From a checkpoint of a small transformer trained on Wikipedia.
Size: 8 layers, 10 heads of 64, MLP 2368 SwiGLU.
MLP neurons of a small language model. Each row is named by its layer, matrix (gate and up: input weights) and neuron, and shows model dimensions 394-489. Each number is 500 + 25 x the weight over its row's rms, rounded and kept within 0 to 999. Numbers have three digits each. A neuron's up and down rows have the sign that makes its largest values positive.
A block is one neuron, or neurons of one layer that tend to fire together. After each block is what it responds to, as a language model described it from the Wikipedia text at the highest values.

L3.gate854:468494496436504488505483519505556480496508532551460515496520518452475505468474481506518512532505549521482533535500507521484502507490534521509498534496503509527499502487511511509489495503522486482512519522543479495516448484491502487543523493509488483473510495512489471551494505499501536472
L3.up854:465526507477520476510529461549515512486448472475500492536482515506523482456522492520504475547526492528505506525531467479504530474495531430522496521471473487569500499501493453513508524526467525491508480469490479483529485494496469526481480509525515484543511477487460462442487513511480499506
L3.gate1797:505479503462508464469504474492525504469488503534498481516490471468492492514517463472486497473498485488499494576527550473514513514520580486502526508492452478501481511523506486471498510474482532466495486511495550490550479507541487499481505521540518460498504500481499476547508511532507503496
L3.up1797:454536532513489507473501459518512522509497538520501504551492503468478495494521461491449527511520519467510525553489549454452534486550559512502554480516422476506517481458522507486495490509526535496497496506512525510530539484495494491501524529487536497465483484491530500519524532542525488476
Responds to: First-name completing pieces

L3.gate1260:481534474525547475448488504499524504492513527487530494500487473515536512478521487506495470500515471486486521485495479447504531486524513491573444452484481465457502509459501492518520518505472531504501478496513518491499502492459501422483506473506514492497498441500508482512510534507498487516
L3.up1260:471491510524475489464461485499468489481488501511489512510529455514548518504541488511491456514493509492518543543487486492489511494462526482529510525539416458465518466483494463484514546490522476523488528515492557471515527473493505419473516509494489496517505498491487497485521500493488505487
L3.gate2210:457507497514549511515468542496521535515488541484516503548521478474509511458475440522543470475520516496501529504481521492518524525475555514552474519502447444487497517509513519501467460490484498486498490469491553490527504498523513491493465510503494503466485487487493495498463499500520503506
L3.up2210:474502496478543503512492486521493466510476506514485539546544484504530521456478487493530515518479523467492501511527476534489482529510536502503506535486490470507477553488535486464475511487483523502470476499529522505543519469509506436493548461470529462507511488482504541476529521503505473496
Responds to: Given-name word pieces

L2.gate179:486483497458486497469580501511555460539489527507513483481503518510474501511499504502549467502497531499512517454498479450464498469489505511474509489501498499453483480481481503505492513512477515511498532551496509513463509516511499442553463474511521506489479525489551495504496549512518501522
L2.up179:487470549518516526500473514492479536490460566453529475533485476498490525478538513471496527475491492516511492495488501472502477494495526514488503506511505501454499533402526511489565461467489488472486513490520521517502486531504486568492492474466477493502520505512480508532502517541488512481
L2.gate348:513502510481496508508451504488492544518486487476486448492483513519489464498500483509496468466496482490558477524467527447531483478565528503498536490472505488494498476507514547508514496508504474447524469479517491516504532510538522481491489474500519489559471487576487495554493486539498457502
L2.up348:521495510540522518498517517494509492466483500557461490531471459514446567521502490492447507484515503532513491499504509541513533504541489530480476539523521488459490468522532516488526462501510486479509497533489509497492484469511515497512495465487512512525532512539519502487523521473491520516
L2.gate730:479511456484532510506485489501515458509462490492503531540527476457478517491530503475504480507510527487497510509492488489506463494471466441491530491500479480514502503524521513500491489514517519481478527462521495505519541523514522485471491451496469492457487470491493491567506483501486465481
L2.up730:467513524497535551518483488491512503556544488504484523511514503492489511497554527520530497477492515507493512495533473469527529501499530501521503517494506461492475491487491505494495519522531487485490513477544478519494483533520494482516535513512537483525536443540513510523565515495528512494
L2.gate1034:477519493524477536489484502482519538526518515503463465527517471547457506513483479518493543497491507469505464467508517496508446493508528503470477516554478537472453524453481495521496525506527508498541494486534519495536547491528528451497501464477509479483482540543472511508506448495515556501
L2.up1034:502502489469501468481475496478491493523481495478516482527471500548474507510495501472497519492485506501485570450515507517497464521491543456459499517489538468448479463451476478508502469539506535577505523482504497520518534507507506505501484488466503486524492559521489532493505496488501503536
L2.gate1040:502471552493503492474472517475495512477482504506476454503490468539497511494499473544521471493493484486512541532487482493520503461524531492555534473514472490470476561484483519475481485493477529526474489481527519497544535453520519432491487508513535522555514493486495460533484497526487496541
L2.up1040:496514521480506497488483514443490509477463500510465465531496523510503483471506479519524469510496494499475522559480485503497533456480536472530522488491465485463539522491486517500496524496496487553477499513504495504549521510491490448499537543490531519519482522524509477495465477533503531507
L2.gate1335:503534466528507520490496555528481509524507531531534472483479448483493498503522507540492515469510473500463490545503509511512484485508486506498500494506481490507491484490457483540505468496506466468532484512491518544499475519536459531532516465481452498503491503485454553512509449509507532478
L2.up1335:495497458533557520508506460470511475480550531542484484513533506478479498483472508527483514484522468440506491489482449494522553490456518495497505499525481538514482494486510475527450503511519547500489515504462538489512522529472544509511503482502513537512502514536510516495531447502505470463
L2.gate1979:503464493500552466456475515495495495486524508544469500525456520505497545507458506526550495461519503520479474482515506471487473496482546527503466498542514449472479492475537474457529504512491495553467506554529477509502519493483499489516506474487529458488459469465478485519493535525551472503
L2.up1979:498527560497506506442447546452491482500502517490491523514494527488511534518465516498521468484506483499464488519538508490477513491532521518516501529511468516521479468506569463476562504501545535480499498463541497517532531457491515480495529495476496509500513557518500492493491541517463499475
L2.gate2302:480516493462516504497511500527467512492514514516458452515505531480459493536517480522494494497495503499505471463494497520495445512496548512465505509525506504468516513494496492534510489493476536538492505511476453504531478501471507441505499543552500513512521509458519477509476519464522503517
L2.up2302:482478494532488457522478505503522474511532568458526511493478475481528507489484522494468530502490526504516464505545480530546446490490493532509515477433471520519509499511490496482458531482472539536499506489541491478483517429503507503471488497485477523517506495475471529503491530519503485438
Responds to: Name-internal tokens

L2.gate2:480478505490494483475507544474471445486486490534457485516525524489498484493508519523501499515515499423539493516540487526522511493507489542510491543514489510523538490530529515505505489525464487473537495550474507511481506518495497475488504473501500504498495442512490480503514521476505492455
L2.up2:463465508493491502510454529509516508522500501475447488517518514506527549468539530504488493500510513475506482521513527485515504469475497464525521493481514507500514532531496495494555501480483501466502457491571491500512484482503519489491486503541482527486529516488516522460512507497472496516
L2.gate41:505462538450524522468507497492546465547523463483525537457495566499474488474491503527497455487488483508503525536517523505497510494504521484526489470517503514524528468482485509500489501503459505461506497475539526525526482443482497521567508473543523487484486491495487509521506480496505520519
L2.up41:486536567494576506564475466458507470546462474505513555485507521504524508508476524507530446506512501438472493528529490473494504505483494489519494482501512477512474482476463511504493469532491514505491520474556511484473497531505499502505514477487537533501504525498474492536476439508494467519
L2.gate895:494504519517513478498503487497503487505466520474488444492495489501496495503505521534453515534510480521521525538478523521509498520468528475537458548518489529521519529508502470526531492444521545455491536517506525512483538511516528493519487503421489554510487474506520495534503531477491494514
L2.up895:455509524515496558512554554504486486527508435489494502498502507484496493492520470496483535511503513424519497537524523512501468515488519498492534522509506494495476504477481516548576466525526517500450497510508506556527493528511474516480486486491490511456493493474531510513503507507519535446
L2.gate1215:525494546497537470491510496465522482486467501488455489476503469516476503477511511566427469498488509508484498491503521533489481520514500473490460479501489487474482504473501498490507519516508520496504522523528455507486536493491551479503493510501533498551498513508529470513526487534522538493
L2.up1215:538482526502489441494495564474517492479478498510470524506532503511503493522527479509478521493501521491503521501447504517502492531502515517511520501530507517520508462539541544457505480483489502463490467508514518477518461505493485458451486479442507481519496528491503491506529498464517534514
L2.gate1274:540474524521508509465452514522531497508523495498545430518490495487504474489506502511470539442506494533501484495499498465513490515514501464477487535522533523490460506473506528540530456502503506498460539468537484509551531503472473509482500447527455462548507495508418489527495485471517473517
L2.up1274:513503529497488475473499489537509471490539527470533506510500506463488514519452503536544498498505488520466531522486505512541518540460513519489501490524502539512508503512484537490489499506493517461481511495471521522514496518531518461461545465498466486508472526465480481520470512463511464533
L2.gate1333:531514531447510520461499514479505522495490474506486499510489578488512489479527482474495482546498493457491527538518487449514527475513522502517503489512445512537517529488539495504535486500534469498509501530524495452505479494514507491474505479491516501530527538456520460508535511499513545451
L2.up1333:497461509446503501498495535470532540522539442487491478490498502472556553543510464492521492528506477498473486486529511471482490526454494498492516504530503485500509488558522507512472501481544487501447480500530490486506493564509474488472500512478504439490524481520550512530543497480506492487
L2.gate1536:492489506532516539521573519504485484538520485517496517487520497522495495460470543513500493460513499510510516526512482474524509485510507505466491532476492488519484547524479502441526522526513509517517500493467513511526477546487526510544514513494484515457522511514486499506504486473502510504
L2.up1536:519503502517530558455517487500519522529480496507512526511537517477548504508527457498468550505500470450484491511562539476508459485509517529493488511498512519503515515514553484516494453508493496486462488502488505471519470523506530495478492487456534497433492534486490497505484519461479509489
L2.gate1694:533475540517539487483516468535448493515489472504543482472516487486458526483474475489539477527504520540518505466500455494492530465498446442497511494466470488529477518519506471529505482534500519502495512503531491497502506494516529521502485479519475480493465456539530508533503509477508500534
L2.up1694:467497475573513495511464497452474483542473484478528504446484474496528483488539515486526482530490506516442468573505480555490518496539497540525494497479450522525467478490530490516573467450514470485497477518516514493464522499511507500513507453486547452479578521477541521504486501433488465512
Responds to: Word-completing subword pieces

L5.gate44:501451482484527523512480484509513474469513483494506478533472478547476555529487508490478503507515516561472473484531526486507467487543561484514490481496488554470501495489491513462481497510496536515493525440471540506494492505534545553505531502471513508474527525539543476492502498518543476505
L5.up44:505510463500508506495491481472505445529517530518478501499490528477493511489474577515493482503506513495489508454543469470451458498528455497500474510480532500529446471471502512478467468506464541513503547466494468521455494522491471541522526482460535494447466532542498517463528498487505490480
L5.gate450:465459513521498482474495538497508504522477525495516532472507478478526469480491499497579519500477524524517520504491521524501511473497527486526475494551504483493501535500557484499528476543503502508497489490463501518525518458488508480460494502520478488475491472504462497516439513524483461467
L5.up450:491538473507489491518477493465503506543501478452506506496452524484534475548525484503513551491500504491511501535450529510477548516508496477477481488540531498511527470532505506522496511536508544457496461503524491512514483504513530485522497511481515499480483511507475442517504473527473473492
L5.gate818:499476499496449448487534474535460499508541520494521534537477477446479472493459457493484509483481483552510535523521478526470498528504519530467470504495486490502500516518486534502514504503491464500484499518466491500475500511481518497514500484502523499504498461511460476467497495538508448534
L5.up818:513528478477512503474516543505503499499517486489504458469520497492551459493509471511499539499494468494518494487471528511494486493496519496509511555542518476532451472514514520513525484492509476462534494497510509493506543481488545497484519556474526523499513482506478458493481500562499525516
L5.gate1754:503512526511469461507526526490512520515480499501453486485501492431497506528503453477547500528505507508512526513522471457499484483515518510466503494495485471525483538503496518503505491513506478533494460484495510498513506533501509464468514520530459530468496490505446488508485513535502492497
L5.up1754:494472518465467474467490513472510501570517503497487529500500481486512524433482506447517522498496458530513458468473528512503501499487501497471518525461531480511472500501468470562487497511472454556516510530457472460538522496438513507487495481488510497501503511470477493505495507474476515523
Responds to: Name-completing word pieces

L5.gate270:487488492445505518494523536489515482519483516512455476490472527483525469516512492543509524499523510535485484534457484506492536536466473444503570523517493471486505467523493516525538501491506467486460455477529501496503543508467460480497520490477534530559511474529492502517452488489471492491
L5.up270:533481522484528505505523488503538494492489511526500515507549517489467521547501521518508480514485504490484513477521521490491498490490535529538520530497494501502491553480512471510515502564484482532542489490527507532475493509463543495527477436494491512492464481512505531495527544474508500527
L5.gate1295:516497528504486478478502474478521546507482526526496472507511526457481507547496470496537487492499457488517520519477501474494497534517475527470451530499528475533470484558525524493548508509531487482483474496500517529506472498474492549486479480495500468494496433455456496512561515518492491502
L5.up1295:499492518503484481490513531449497474537480500513525503517451520495478455512479507529528487522493534542535519471455471456504518486521475484471510525483549481481508523449511513519486522509501505522547494490476490502503482506473494487522511501517502490505475479499500502552481473516508477494
L5.gate1761:490458533470453445514511451531481501511518510462519487458466571504510537464484447491499492470471537471525539507505481502487544502520470532472555519489499478495506447504482537507471494507449527508489534519508497569442529505507512453480512493520486532468473498484493478525528491474490472493
L5.up1761:479493529491515473476493526512477525504531515512484485458491549540480492522495499480526480535512508490544484496463489500488487468499499528494522495479445527462500488553449544501474539469523487493522504499526490483512533520556457528459482496473467506484506477479541469534496508491499460520
L5.gate1814:497508509527495486491474507480475552533494518469490517524472517461525524492487490515508436503492545490526514495515478509451493501476500499484531474499539504489517441502521508473501487521478493480478482471531552492491528497476499483527450481433461510534507542484503452480506506468481491492
L5.up1814:530536514469528488534501490503520530453481486486483454471468473439503492520558484531563519477499446540470451529490476488506453539479512513486509470489483485530507500511497484503534505491541528493509516505519519472455500494501491484507442494524500484516537552493532519472539533493469492476
Responds to: Middle-initial periods